Weights of a small transformer language model.
Size: 15 layers, width 512.
Architecture: rotary positions, untied embeddings.
MLP neurons of a small language model. Each row is named by its layer, matrix (gate and up: input weights; down: output weights) and neuron, and shows model dimensions 304-399. Each number is 50 + 10 x the weight over its row's rms, rounded and kept within 0 to 99. A neuron's up and down rows have the sign that makes its largest values positive.
After each neuron's rows, "fires on" lists the tokens most often at its 100 highest values on Wikipedia text that the model never trained on. A number after a token or word is its count.

L5.gate473:56 28 40 66 53 39 37 63 56 36 63 58 37 44 51 67 54 41 32 60 54 56 56 47 56 41 54 41 52 52 41 55 61 51 35 48 62 45 62 56 45 55 52 39 54 41 56 63 54 56 51 51 40 49 49 49 44 36 45 69 60 34 45 51 63 48 48 56 34 64 46 50 74 49 31 59 49 39 48 40 56 31 59 66 46 57 59 48 41 61 55 62 43 60 42 49
L5.up473:18 60 52 56 36 46 46 50 59 51 37 61 53 60 54 44 62 37 64 45 28 55 46 52 54 49 55 47 69 56 57 52 46 60 42 68 48 48 42 46 66 66 66 49 64 55 34 55 45 41 54 57 44 52 39 33 44 57 32 79 45 63 39 63 37 68 49 51 39 52 46 45 45 50 55 45 52 49 26 23 37 47 61 45 54 24 72 59 45 42 65 76 43 47 49 52
L5.down473:52 47 41 45 40 65 46 60 48 46 54 44 63 67 42 62 32 39 47 49 36 52 53 60 48 60 65 67 36 40 58 40 37 42 54 57 43 38 56 35 39 43 50 57 61 64 50 67 44 48 30 67 43 64 50 38 57 48 66 31 44 54 56 52 34 71 56 32 48 42 54 50 32 27 46 41 44 48 56 52 56 54 38 46 60 56 42 48 51 44 58 57 41 52 41 51
fires on: "." 54, ".S" 4

L6.gate309:51 56 41 21 44 15 56 50 31 43 37 55 51 54 57 53 43 57 59 59 48 56 63 49 51 59 57 61 38 56 53 44 55 41 43 52 47 50 45 67 47 33 39 55 59 56 51 62 45 59 69 50 43 39 48 39 58 43 25 34 67 53 63 57 51 60 32 55 41 62 49 60 53 35 50 60 51 52 34 51 45 42 50 55 53 51 39 63 57 48 72 40 49 53 41 55
L6.up309:58 54 50 46 68 63 48 53 20 74 44 42 59 54 65 46 51 60 57 34 61 46 58 47 52 46 43 41 37 36 47 40 58 45 37 57 39 42 44 54 55 56 42 51 51 46 51 35 59 50 41 55 51 36 45 47 60 34 39 67 44 35 55 48 47 54 30 59 49 65 55 60 37 51 55 46 49 63 47 75 56 46 42 66 38 31 63 50 52 67 35 53 55 67 46 50
L6.down309:48 44 63 32 58 46 31 57 42 39 30 34 62 48 50 47 33 63 41 63 56 31 31 40 40 68 57 57 64 58 51 53 55 51 58 42 52 53 42 36 38 57 58 54 49 63 47 65 54 53 43 69 43 58 46 43 38 48 58 56 56 49 28 53 53 34 64 45 41 53 43 37 55 64 46 53 72 59 51 60 53 46 53 37 48 64 35 43 66 54 48 44 41 47 66 47
fires on: " to" 45, " of" 8, "," 5, " ends" 4, "1" 4

L6.gate568:39 47 48 35 49 59 66 40 45 62 42 51 59 31 42 42 46 47 44 49 47 53 50 60 51 54 57 53 49 71 26 62 37 57 45 53 70 43 49 56 29 47 46 57 43 37 40 52 38 54 58 65 54 35 50 35 40 61 51 61 57 51 44 52 38 63 36 48 57 63 63 39 41 53 56 33 61 66 64 48 50 60 60 51 48 62 44 45 46 58 61 55 52 34 38 40
L6.up568:55 31 65 43 46 54 52 58 33 52 46 63 51 52 52 40 48 56 44 50 65 41 44 35 50 54 60 55 39 50 59 52 32 54 38 23 44 48 45 56 52 41 41 63 54 45 52 66 67 65 58 58 50 47 49 59 53 51 50 65 52 56 28 52 59 38 56 58 59 46 49 40 58 64 42 72 46 64 56 51 44 67 43 68 59 72 54 61 44 54 62 44 56 51 71 67
L6.down568:49 44 53 28 46 52 37 49 53 38 52 52 44 39 62 49 54 60 49 51 67 65 63 49 50 36 56 65 51 52 39 45 47 50 57 40 45 50 62 56 31 31 42 60 77 60 56 41 52 46 50 32 55 57 59 45 53 63 48 43 45 38 46 75 54 57 31 61 63 51 78 60 46 47 44 48 48 62 66 44 54 61 66 34 42 65 45 44 39 38 52 58 61 59 53 51
fires on: " " 48, "," 19, " |" 16, " (" 6, ";" 4

L8.gate38:62 54 38 38 48 50 50 47 48 33 48 33 40 68 77 38 47 47 62 44 63 53 66 67 35 50 52 54 51 54 49 74 50 60 51 52 58 54 39 57 48 38 48 62 62 56 63 56 52 49 57 48 71 73 33 57 39 51 40 56 51 47 56 68 26 63 57 49 52 54 48 42 54 45 56 48 57 54 44 58 42 49 58 60 55 59 44 48 61 39 55 60 55 28 65 43
L8.up38:60 61 62 37 49 58 54 48 55 62 40 38 55 35 54 43 42 43 55 53 70 50 51 64 43 55 48 53 35 50 41 58 47 51 44 53 42 71 52 57 43 43 72 52 51 38 61 41 60 43 62 58 55 60 36 39 61 53 63 52 33 47 48 59 53 62 56 48 43 39 30 49 54 63 61 51 55 51 45 48 41 50 35 48 58 48 41 36 53 44 63 52 54 46 33 62
L8.down38:48 34 46 40 35 50 44 56 66 48 45 29 50 44 54 53 53 59 44 56 67 51 42 53 50 49 51 57 33 46 32 57 48 45 51 46 58 65 43 47 64 58 47 54 33 55 60 56 63 50 45 50 45 66 46 43 58 55 41 45 58 63 41 38 22 46 58 47 52 46 58 55 57 50 39 35 62 49 43 37 49 49 52 42 45 42 46 32 55 28 52 53 43 33 46 53
fires on: " of" 25, "," 17, " (" 12, " South" 5, "um" 5

L6.gate692:57 61 50 48 20 62 45 35 55 50 60 49 47 53 46 48 52 61 67 56 33 29 66 49 43 39 34 54 65 69 28 62 33 35 41 55 58 54 57 66 58 54 58 41 50 38 44 52 36 59 46 55 44 39 61 34 44 59 38 45 53 54 70 53 62 41 42 45 52 58 55 47 41 48 39 69 52 41 54 48 41 46 44 50 75 43 31 57 45 29 41 45 52 36 53 47
L6.up692:61 42 35 71 48 44 44 46 68 54 32 37 51 58 46 42 51 29 54 48 57 48 51 61 52 54 43 44 43 43 41 50 43 57 49 43 50 34 49 30 48 44 40 45 46 33 34 59 40 42 67 51 44 52 19 51 55 48 57 37 30 54 67 57 45 39 61 55 54 47 63 49 40 51 35 51 46 52 46 49 47 58 54 43 38 48 51 43 33 52 48 71 53 58 38 59
L6.down692:59 47 44 36 54 62 42 30 60 66 65 55 56 64 61 57 42 56 65 52 48 56 45 48 51 44 50 51 37 50 45 40 52 38 49 44 44 45 63 38 49 50 56 52 55 57 49 51 45 49 63 49 43 43 49 41 63 47 52 42 60 60 51 55 38 57 54 24 46 51 24 26 40 49 64 53 55 58 54 37 46 47 49 32 42 37 58 47 45 55 38 37 47 46 68 45
fires on: "," 34, ";" 25, "*" 7, "'s" 7, "in" 4

L6.gate525:46 49 52 60 52 45 54 49 61 54 42 54 73 55 52 57 62 55 42 62 50 37 54 57 47 40 56 52 46 49 52 55 69 49 50 65 46 59 50 43 51 52 42 53 58 38 75 42 41 49 82 49 51 53 58 40 47 41 50 43 62 48 48 50 63 36 73 75 34 50 43 41 53 44 50 66 55 45 47 50 66 56 54 44 50 52 44 61 57 61 63 58 32 45 58 38
L6.up525:33 63 46 55 66 49 37 55 41 45 46 60 48 44 42 40 52 57 64 45 53 37 44 55 62 60 23 53 50 43 31 53 55 40 48 50 50 50 55 48 61 48 57 58 46 43 66 59 38 72 41 54 37 41 54 57 60 40 72 54 45 55 60 49 47 54 47 41 54 64 58 47 39 44 46 45 36 46 47 45 71 47 62 61 52 52 40 34 54 49 44 48 57 46 52 71
L6.down525:49 42 33 59 72 45 61 59 60 38 54 55 52 37 55 50 53 43 55 63 53 57 54 46 60 45 54 67 57 35 53 59 49 49 59 56 42 37 48 53 54 46 34 66 49 47 38 41 47 37 62 46 49 51 48 37 73 51 46 63 57 43 57 48 63 37 71 54 36 60 45 43 44 62 67 57 49 55 48 67 49 62 49 65 63 59 47 57 49 34 62 58 41 58 53 36
fires on: " at" 41, " in" 6, "ri" 5, " held" 5

L9.gate182:60 56 52 49 47 50 56 55 58 40 50 54 42 65 42 49 53 34 51 52 76 67 55 67 38 66 49 40 37 54 34 50 61 27 38 33 56 76 40 46 33 55 58 70 56 38 57 49 63 62 60 49 46 50 52 52 61 61 56 54 50 37 43 34 49 68 49 54 48 51 67 60 62 50 46 55 63 57 63 57 46 68 55 49 48 54 47 53 68 67 53 42 53 58 45 48
L9.up182:51 49 41 41 41 59 50 38 47 57 44 51 46 59 40 64 64 53 40 63 60 62 74 51 40 53 43 50 42 29 41 43 69 39 56 42 47 65 47 51 40 39 55 53 59 44 49 42 62 72 60 50 58 42 41 46 47 52 54 57 42 56 51 50 44 55 40 50 48 58 61 67 53 49 59 57 59 50 65 39 49 67 44 48 45 59 49 55 51 56 47 47 50 40 60 44
L9.down182:55 45 36 48 50 54 70 39 65 42 55 57 55 35 57 48 51 80 36 38 51 73 73 57 43 50 56 51 44 62 49 40 43 42 56 45 53 55 48 58 51 57 35 48 56 32 50 60 55 56 48 50 45 31 43 37 40 53 56 45 50 32 52 46 72 57 59 47 38 62 50 52 58 47 44 69 67 29 51 50 40 39 43 57 50 47 29 45 47 23 44 56 48 40 49 47
fires on: "," 85, " stream" 4

L9.gate337:38 52 41 51 56 66 37 65 32 43 55 37 44 39 47 55 35 62 36 51 56 50 36 40 53 54 44 61 58 59 50 57 24 39 55 41 51 54 42 59 51 49 51 56 56 56 39 52 54 65 45 42 42 53 48 48 50 60 71 70 53 58 48 62 55 43 38 60 41 49 71 24 51 50 29 49 40 58 40 44 64 52 48 59 55 61 42 52 45 51 68 63 47 50 61 49
L9.up337:43 50 43 59 61 46 76 43 51 53 31 54 60 43 52 56 65 34 48 40 45 57 48 62 53 48 61 63 37 50 59 48 49 58 61 74 50 57 53 51 53 52 67 51 52 69 38 59 59 58 38 53 39 47 46 58 66 55 51 73 58 39 51 57 49 52 68 48 29 57 60 55 52 45 34 64 55 58 47 63 65 38 71 41 49 57 50 56 41 56 44 60 53 42 60 45
L9.down337:41 48 53 28 54 60 47 62 47 40 51 44 40 57 35 59 47 45 44 58 49 45 39 66 59 46 61 54 60 44 44 50 52 58 70 51 34 60 61 58 38 79 46 39 56 65 53 55 67 59 40 60 53 56 53 51 58 59 48 50 46 69 43 57 64 57 51 55 56 42 25 39 56 43 40 46 31 55 51 34 45 51 46 26 61 45 41 48 67 38 56 48 45 42 43 64
fires on: "." 86, "==\n" 4

L11.gate638:36 56 47 59 46 43 54 56 62 64 72 70 43 35 62 41 61 23 57 51 40 41 33 55 53 54 42 46 54 48 65 67 69 66 52 54 45 46 53 47 65 59 48 49 49 57 65 49 41 41 44 53 47 44 38 48 59 60 53 50 53 38 48 45 55 48 71 42 61 56 69 49 57 42 41 52 60 51 40 54 37 42 70 38 64 50 48 55 59 56 32 51 42 65 45 52
L11.up638:42 42 57 57 36 55 53 80 53 41 65 52 45 54 41 38 60 36 65 42 55 57 55 61 31 63 50 44 78 47 64 51 63 34 37 56 36 53 34 38 43 58 40 53 67 46 49 64 43 47 40 61 49 63 51 55 38 44 52 61 31 30 42 47 47 69 48 53 57 40 71 50 57 53 41 75 35 58 47 31 41 42 54 47 53 38 55 59 55 51 57 60 46 65 58 61
L11.down638:40 54 42 31 43 40 43 62 49 63 30 53 55 51 46 51 50 45 55 60 32 48 68 49 40 50 64 45 65 40 46 37 66 62 57 40 46 50 39 38 45 54 52 37 46 50 42 43 45 41 43 47 55 57 67 51 47 44 19 45 49 49 46 36 50 64 61 39 41 55 59 69 57 36 64 38 45 45 45 77 33 65 46 57 74 72 51 47 65 41 55 38 54 55 59 54
fires on: "." 48, " April" 11, "As" 6, " as" 5, " As" 4

L11.gate133:45 58 43 47 44 62 54 51 48 47 49 30 52 54 51 51 57 59 39 49 50 62 47 72 42 37 59 59 45 61 46 53 57 53 46 44 54 58 49 62 46 40 49 32 35 62 57 55 40 48 29 59 41 44 53 42 66 54 58 42 55 35 66 40 39 51 47 43 38 41 45 41 47 55 48 39 51 48 52 43 60 34 34 42 41 57 35 72 51 36 48 54 66 36 61 60
L11.up133:44 59 59 48 57 56 35 55 52 55 42 45 70 69 45 55 61 56 40 58 35 67 62 62 31 57 47 48 43 64 37 56 67 58 47 54 52 45 44 46 35 43 46 35 51 47 43 54 54 46 48 58 44 35 45 45 71 62 55 48 42 41 53 40 49 65 42 46 33 44 55 44 41 49 48 40 47 31 49 51 62 51 51 37 31 48 52 52 67 38 51 51 54 55 51 52
L11.down133:52 48 44 30 41 28 48 47 45 60 39 46 47 36 34 48 59 36 43 47 48 39 44 60 52 53 48 31 48 38 41 50 76 52 30 58 46 52 58 44 47 27 57 30 56 51 43 38 47 39 57 44 42 51 37 44 33 60 32 47 41 42 66 58 44 60 49 46 46 64 53 57 41 48 58 51 63 48 40 32 41 53 50 44 50 46 53 51 58 39 39 41 34 46 80 61
fires on: " |" 69, ":" 6, " USA" 4

L8.gate551:64 52 38 28 46 50 51 71 59 67 53 57 38 61 46 35 47 54 45 46 47 59 47 38 55 37 47 60 35 47 52 63 37 60 51 53 56 31 58 41 56 62 54 53 42 43 43 39 57 56 55 59 54 56 64 47 45 41 33 44 39 57 29 46 62 50 49 45 54 60 47 47 49 58 48 34 50 51 68 60 45 35 60 50 71 57 44 55 50 57 60 46 38 49 65 58
L8.up551:44 53 48 37 55 50 68 67 49 44 41 64 64 56 59 48 57 55 51 29 58 30 43 61 57 68 56 56 42 60 45 38 46 59 61 49 44 56 49 59 65 50 44 53 34 64 49 43 46 56 44 61 47 54 46 50 47 38 57 62 26 70 39 52 40 49 40 47 65 67 55 47 62 63 61 49 59 56 66 45 32 41 51 46 48 71 47 54 52 39 60 45 64 61 76 48
L8.down551:42 38 45 68 52 36 41 56 51 38 46 41 53 40 35 35 48 54 65 60 60 51 51 61 36 45 43 65 44 63 70 44 51 34 44 50 53 46 35 41 53 35 54 57 65 52 50 35 55 51 48 40 57 46 41 47 47 45 74 63 57 48 62 45 19 67 64 46 46 47 55 49 38 57 51 61 53 33 33 61 47 24 56 54 55 63 62 50 40 48 38 58 57 39 45 53
fires on: "1" 37, " one" 10, " One" 9, "." 8, " a" 6

L6.gate370:44 61 66 54 52 59 57 56 54 44 45 50 55 53 42 46 35 54 62 44 52 57 58 59 27 41 18 35 55 53 42 57 44 48 50 54 34 58 42 30 68 47 44 56 40 50 49 42 40 50 38 65 58 52 59 59 45 63 65 47 41 50 42 67 50 53 52 45 54 60 55 49 37 50 54 47 56 39 25 46 49 39 32 57 58 60 33 49 34 50 51 58 47 47 54 49
L6.up370:45 74 40 60 45 53 62 52 50 45 44 41 59 55 54 46 42 34 42 54 67 65 45 37 55 36 45 64 44 55 47 48 43 48 37 18 55 41 58 51 55 46 33 56 53 63 52 56 50 47 51 51 36 53 52 40 50 41 56 39 36 52 48 66 56 38 35 39 50 66 58 46 70 33 53 43 56 53 46 32 56 46 65 40 53 51 48 46 38 64 45 38 47 66 56 30
L6.down370:71 63 68 52 53 42 54 57 57 38 55 55 46 55 53 63 45 54 43 50 63 50 75 41 46 46 50 57 48 61 37 44 66 54 60 55 55 62 59 50 58 45 63 47 35 56 61 55 65 59 48 54 59 49 28 36 49 61 43 52 42 57 57 53 70 50 39 53 47 63 55 56 52 58 69 64 37 45 56 59 47 47 43 54 55 48 46 44 45 59 26 43 38 36 54 63
fires on: " in" 24, "0" 12, " won" 7, " number" 5, "in" 5

L8.gate184:61 51 55 49 44 43 51 47 54 56 38 45 37 54 54 47 60 48 37 52 51 49 57 46 30 59 65 33 43 57 47 45 47 35 39 39 44 60 52 60 39 57 43 40 41 54 42 54 51 43 50 39 60 60 50 36 30 40 59 46 61 47 47 38 46 58 44 63 56 35 56 57 40 53 58 53 58 36 44 40 49 42 34 67 70 50 41 45 50 62 63 46 39 43 58 38
L8.up184:44 32 52 70 57 45 34 48 56 57 42 58 55 41 48 56 36 48 58 57 60 66 36 67 51 72 38 50 49 48 50 46 56 64 41 72 44 57 54 54 46 29 55 37 65 44 73 54 64 57 71 54 55 57 38 61 44 51 44 53 48 49 45 39 42 35 26 62 39 37 34 41 79 63 64 37 41 43 55 62 70 55 39 59 64 53 48 55 38 59 56 45 47 72 47 72
L8.down184:48 60 48 49 56 52 57 59 61 38 55 64 48 51 35 59 58 47 41 42 52 33 65 31 39 60 61 54 50 40 42 37 49 40 74 42 54 50 50 45 53 40 54 55 27 48 55 68 30 40 50 67 40 82 62 58 42 32 56 63 22 55 42 57 27 52 56 53 49 45 49 61 52 26 77 63 55 68 65 41 53 62 40 36 43 76 54 60 43 37 56 48 56 35 38 39
fires on: " of" 16, " C" 10, "ic" 9, "iv" 8, "h" 8, " " 5

L8.gate611:47 54 39 51 51 49 61 61 60 51 39 75 56 38 46 41 51 49 20 47 52 45 47 70 61 51 64 43 41 51 49 39 63 48 54 50 56 45 48 39 50 51 53 47 62 50 58 36 59 43 50 57 47 62 46 39 51 29 66 41 35 45 48 51 59 67 42 20 46 33 64 50 49 58 40 45 50 42 39 55 59 39 48 43 55 55 51 61 43 50 36 54 56 52 41 54
L8.up611:63 56 74 43 75 40 60 40 34 46 57 42 48 53 49 66 45 35 46 49 61 46 44 30 41 52 61 42 38 58 38 50 53 53 65 41 43 52 48 48 44 41 42 38 42 32 43 61 51 31 46 37 61 54 64 49 71 46 53 48 51 54 37 37 44 59 52 67 54 39 57 57 43 65 47 37 33 41 65 48 45 48 37 60 52 60 42 37 53 55 75 55 62 56 47 38
L8.down611:45 44 60 47 57 42 57 43 48 44 60 48 47 26 34 62 41 47 57 54 37 40 54 55 29 64 67 40 44 64 35 58 62 66 36 60 51 51 63 54 53 52 41 42 45 39 40 52 61 44 50 43 48 50 31 60 38 47 68 31 48 44 48 66 41 50 36 32 44 64 61 61 57 41 60 42 42 38 51 50 32 53 47 48 47 69 42 56 42 33 31 33 64 42 36 48
fires on: " |" 23, "." 17, "end" 6, "-" 6, "/" 5, "ad" 5

L8.gate511:58 67 53 48 50 55 51 38 46 70 46 44 44 47 39 54 38 48 31 62 51 40 46 55 64 57 53 53 35 61 47 46 47 55 42 55 33 43 48 35 23 48 40 33 28 49 50 47 69 57 62 47 61 56 45 83 63 49 62 37 47 45 47 49 43 58 41 56 47 62 59 41 28 44 45 49 55 58 57 45 56 49 44 47 42 49 55 48 56 64 41 25 61 46 62 52
L8.up511:50 69 58 60 61 48 50 44 26 73 49 47 65 43 43 40 44 60 46 60 52 52 56 43 69 31 59 33 50 50 47 43 30 51 36 30 46 57 42 56 46 64 53 49 40 60 35 62 67 45 56 53 41 44 42 61 35 54 51 41 35 60 45 43 67 38 50 52 37 47 51 59 40 45 33 51 66 48 58 59 60 38 44 44 33 48 66 49 57 38 36 46 52 45 40 64
L8.down511:41 41 39 36 60 38 60 51 59 46 42 67 57 27 58 55 54 44 35 63 41 52 34 49 41 39 49 43 41 40 45 45 52 49 56 48 45 44 51 42 39 36 50 56 40 59 38 48 61 65 64 50 61 54 47 69 58 40 53 46 49 49 43 32 52 41 50 63 53 42 62 47 64 39 50 56 51 45 44 53 45 49 57 73 50 48 27 60 48 37 74 63 56 40 49 58
fires on: " was" 18, " in" 16, " to" 9, " came" 7, " is" 4, " took" 4

L5.gate221:34 40 54 57 55 67 40 45 55 71 53 39 60 46 43 49 56 29 54 37 43 39 62 76 45 50 41 67 61 72 32 53 45 60 48 66 59 31 44 57 60 40 50 28 44 36 60 48 43 52 62 56 42 54 62 50 55 62 52 43 40 42 54 66 42 32 55 41 39 42 48 48 45 72 58 62 42 53 47 46 58 46 67 36 70 57 46 51 64 60 65 61 30 50 53 44
L5.up221:39 36 42 52 39 57 52 65 32 65 51 31 41 60 42 60 47 44 51 65 48 48 69 57 64 48 58 52 64 52 38 54 41 57 45 54 45 41 42 56 55 51 32 28 52 39 68 58 47 44 62 36 65 64 53 36 63 59 38 48 41 37 50 58 49 43 66 56 20 34 65 34 41 65 69 39 41 65 40 31 48 56 31 51 46 41 52 67 65 60 42 65 28 34 48 52
L5.down221:45 55 43 43 45 57 48 40 27 52 66 40 48 48 51 55 45 59 40 58 32 50 47 53 63 45 55 57 39 54 59 54 42 52 70 41 48 49 28 21 50 46 62 31 53 40 48 45 57 51 53 56 33 47 52 46 53 54 54 36 41 62 65 74 43 69 42 38 43 58 47 59 56 39 46 52 38 57 54 54 53 37 55 56 43 38 27 57 57 53 43 45 42 69 46 46
fires on: "," 36, ":" 21, " and" 19, " to" 7, ";" 6

L9.gate674:53 58 43 43 51 29 43 54 32 66 55 51 51 53 48 44 49 49 43 50 57 53 51 56 57 31 57 32 51 78 56 66 59 59 61 71 46 60 54 63 49 51 60 43 53 52 65 38 54 40 54 69 41 40 54 71 47 45 40 46 35 44 44 41 40 40 65 49 27 23 44 45 58 41 45 53 60 61 35 59 50 51 61 51 52 47 47 52 61 52 51 57 60 57 57 71
L9.up674:67 64 83 50 54 53 43 61 60 56 37 65 68 34 61 49 57 49 35 51 53 44 52 53 61 61 47 44 37 61 47 39 35 55 49 37 68 49 55 49 46 56 41 46 49 56 38 55 47 60 52 43 30 40 38 53 46 30 57 47 65 57 40 50 56 50 51 45 55 62 59 50 44 64 36 55 65 27 44 46 57 41 41 64 21 36 64 47 60 46 60 61 56 55 44 38
L9.down674:58 45 34 43 47 46 44 60 50 47 40 66 47 49 63 46 39 37 32 50 54 55 60 37 53 48 58 31 53 51 71 52 71 42 44 59 45 52 50 49 61 49 70 54 60 42 53 59 58 40 50 48 60 63 39 29 50 53 34 64 29 57 37 48 37 47 39 53 45 48 62 44 51 50 40 34 50 42 54 55 54 57 61 45 40 64 48 44 40 42 48 41 51 45 69 47
fires on: " to" 16, " well" 14, " in" 12, " with" 8, " By" 6

L5.gate193:53 51 57 58 52 56 33 38 43 48 34 42 39 49 49 54 48 51 51 48 58 45 61 35 34 32 45 56 42 37 31 57 51 44 46 41 47 46 52 53 63 42 46 71 45 41 48 42 64 79 73 46 70 50 47 42 49 41 41 61 60 67 31 42 35 51 48 43 46 48 68 51 46 44 57 37 58 43 55 56 61 63 38 54 52 40 63 68 51 56 49 59 55 53 48 66
L5.up193:57 60 44 48 40 53 35 33 57 60 43 39 45 61 58 54 61 57 37 50 43 33 51 37 34 44 46 57 34 45 45 64 40 25 57 39 46 62 58 74 43 44 53 56 49 38 36 48 50 58 50 59 50 38 48 58 57 27 63 67 58 59 43 52 29 55 34 42 55 60 48 54 42 38 41 45 53 41 59 40 44 47 48 50 69 62 52 36 37 61 63 35 56 46 68 38
L5.down193:56 36 53 53 59 39 46 63 51 61 57 57 33 46 45 51 56 54 49 52 63 42 59 56 43 63 55 54 67 58 56 53 44 51 47 30 38 40 61 58 59 72 52 55 54 29 36 64 63 25 41 57 50 34 63 39 37 53 45 47 36 44 48 48 70 48 62 50 58 60 50 39 41 39 44 45 57 61 47 43 61 24 29 53 52 68 57 58 58 36 34 50 57 64 49 50
fires on: "," 50, " and" 36, " of" 5

L6.gate615:39 56 52 63 54 50 46 31 42 24 58 48 48 38 54 60 33 58 38 54 50 66 46 42 43 36 53 54 62 65 45 53 70 38 37 64 80 59 55 48 41 69 41 49 43 47 52 27 53 52 55 34 33 71 64 45 49 41 67 59 46 73 54 42 37 54 65 32 48 64 49 62 50 54 50 51 53 55 30 41 47 39 68 65 59 63 49 49 40 39 34 54 36 36 56 57
L6.up615:52 51 51 53 66 48 56 35 33 49 70 48 54 37 47 28 64 41 48 76 63 53 35 46 59 41 46 60 72 78 52 43 56 48 23 60 53 68 55 45 33 47 41 46 30 45 56 25 57 49 47 42 37 59 42 56 58 32 54 72 60 62 54 41 56 38 56 45 48 72 58 66 50 45 42 72 37 46 62 45 71 50 47 52 61 67 34 30 38 34 37 31 44 36 53 54
L6.down615:55 49 48 54 50 47 46 43 59 30 51 46 62 51 57 54 47 47 61 64 39 36 63 54 67 27 50 64 54 53 42 48 58 55 32 47 63 50 60 42 47 48 54 47 50 55 65 40 62 52 61 56 53 43 40 42 42 41 53 51 49 54 69 59 50 60 52 46 46 48 44 57 44 62 51 60 43 52 68 65 76 70 53 63 70 40 28 28 38 42 51 63 60 42 40 41
fires on: " |" 35, " at" 15, " held" 9, " " 8, "ar" 7

L8.gate476:34 58 50 48 57 62 58 52 40 55 38 44 42 51 45 45 51 57 35 58 55 47 35 60 57 64 62 56 49 42 35 57 35 67 49 45 50 68 60 52 63 49 54 44 29 57 39 55 57 51 45 55 51 45 59 35 72 54 46 63 42 43 37 66 68 51 46 28 56 39 53 48 56 46 57 40 31 40 54 35 44 42 49 41 62 46 65 65 54 52 59 61 48 50 51 33
L8.up476:39 61 53 57 58 53 50 73 43 54 57 50 27 57 62 61 62 47 45 62 39 45 45 55 57 38 56 49 57 48 58 76 30 60 46 54 56 64 41 59 52 57 51 39 46 73 43 38 57 59 61 53 50 51 59 42 57 45 45 59 38 57 48 53 67 41 40 54 43 28 66 42 37 48 41 34 50 63 47 45 68 36 71 42 51 60 54 59 35 60 66 53 42 28 51 42
L8.down476:52 28 39 38 51 46 61 48 51 55 43 54 36 42 52 45 49 44 53 50 43 41 46 53 55 62 58 48 46 37 54 46 41 72 54 32 43 28 56 41 39 74 47 67 55 54 44 58 39 46 51 51 33 45 53 44 51 55 40 58 32 41 46 59 55 46 54 38 60 39 32 34 42 45 53 68 49 59 66 48 55 62 51 31 43 46 42 61 50 54 62 71 66 56 46 54
fires on: "." 45, " with" 14, ";" 13, " which" 8, " and" 5, "," 4

L2.gate239:49 65 58 35 46 48 55 54 21 41 49 32 49 56 52 42 40 47 64 42 45 53 56 45 34 42 44 40 56 59 54 54 40 43 50 52 55 43 59 48 50 49 55 55 29 49 38 58 43 42 69 44 58 62 53 42 58 44 67 53 40 74 47 64 38 45 53 57 44 54 59 37 39 48 76 43 46 48 47 50 54 52 63 39 47 47 68 39 34 57 55 45 45 50 40 32
L2.up239:58 67 58 51 27 52 46 55 17 46 47 40 52 51 43 43 40 59 57 40 48 43 54 44 46 46 50 41 52 48 59 58 34 42 48 45 51 45 62 42 53 46 50 51 34 43 43 49 35 46 58 40 49 65 55 47 59 45 55 54 33 74 49 69 38 54 54 63 38 49 49 46 50 57 69 30 57 45 53 59 49 57 63 32 47 47 65 40 40 55 51 44 39 57 47 38
L2.down239:49 55 51 48 63 63 43 40 63 44 46 34 50 68 57 65 49 47 53 39 68 48 49 60 52 50 41 63 59 51 41 72 53 51 51 28 57 43 56 61 41 46 47 39 43 43 51 69 56 42 58 59 56 44 45 46 52 62 24 57 50 35 46 48 62 37 50 50 42 54 39 32 49 52 64 71 56 47 57 45 67 41 34 45 44 59 52 62 46 68 46 67 61 45 59 59
fires on: "in" 24, "ar" 12, "201" 6, "0" 5, "6" 5

L11.gate492:62 49 50 46 50 52 77 41 50 40 45 49 37 54 43 47 54 52 58 37 57 68 66 46 65 47 48 44 50 61 37 59 47 58 44 59 72 49 52 53 43 49 44 47 66 59 40 41 31 50 59 24 43 45 33 61 40 62 46 67 48 55 51 57 40 50 62 55 58 56 41 35 62 77 55 42 51 36 63 43 40 33 29 55 53 54 36 49 26 40 51 50 39 39 35 61
L11.up492:46 37 48 47 33 33 41 40 54 71 49 55 58 39 33 36 44 51 61 42 42 63 37 61 47 62 51 54 39 61 70 49 38 55 31 63 52 44 52 51 57 35 53 55 59 34 68 46 52 51 65 65 48 44 42 64 40 52 62 55 57 38 42 56 43 42 47 42 42 46 50 50 46 63 54 54 47 59 47 39 47 64 75 49 59 40 65 52 42 53 56 37 45 69 51 45
L11.down492:70 51 58 56 38 48 49 65 47 58 38 53 32 43 39 26 40 54 51 46 65 51 62 60 45 54 48 39 46 46 40 54 44 43 58 50 32 50 47 58 52 51 51 56 50 60 48 42 45 41 46 41 35 57 54 43 56 40 46 57 48 37 50 50 39 53 46 53 41 45 42 68 45 62 43 58 45 46 61 56 38 51 38 46 50 47 46 34 42 58 54 46 54 32 66 58
fires on: " " 56, ":" 5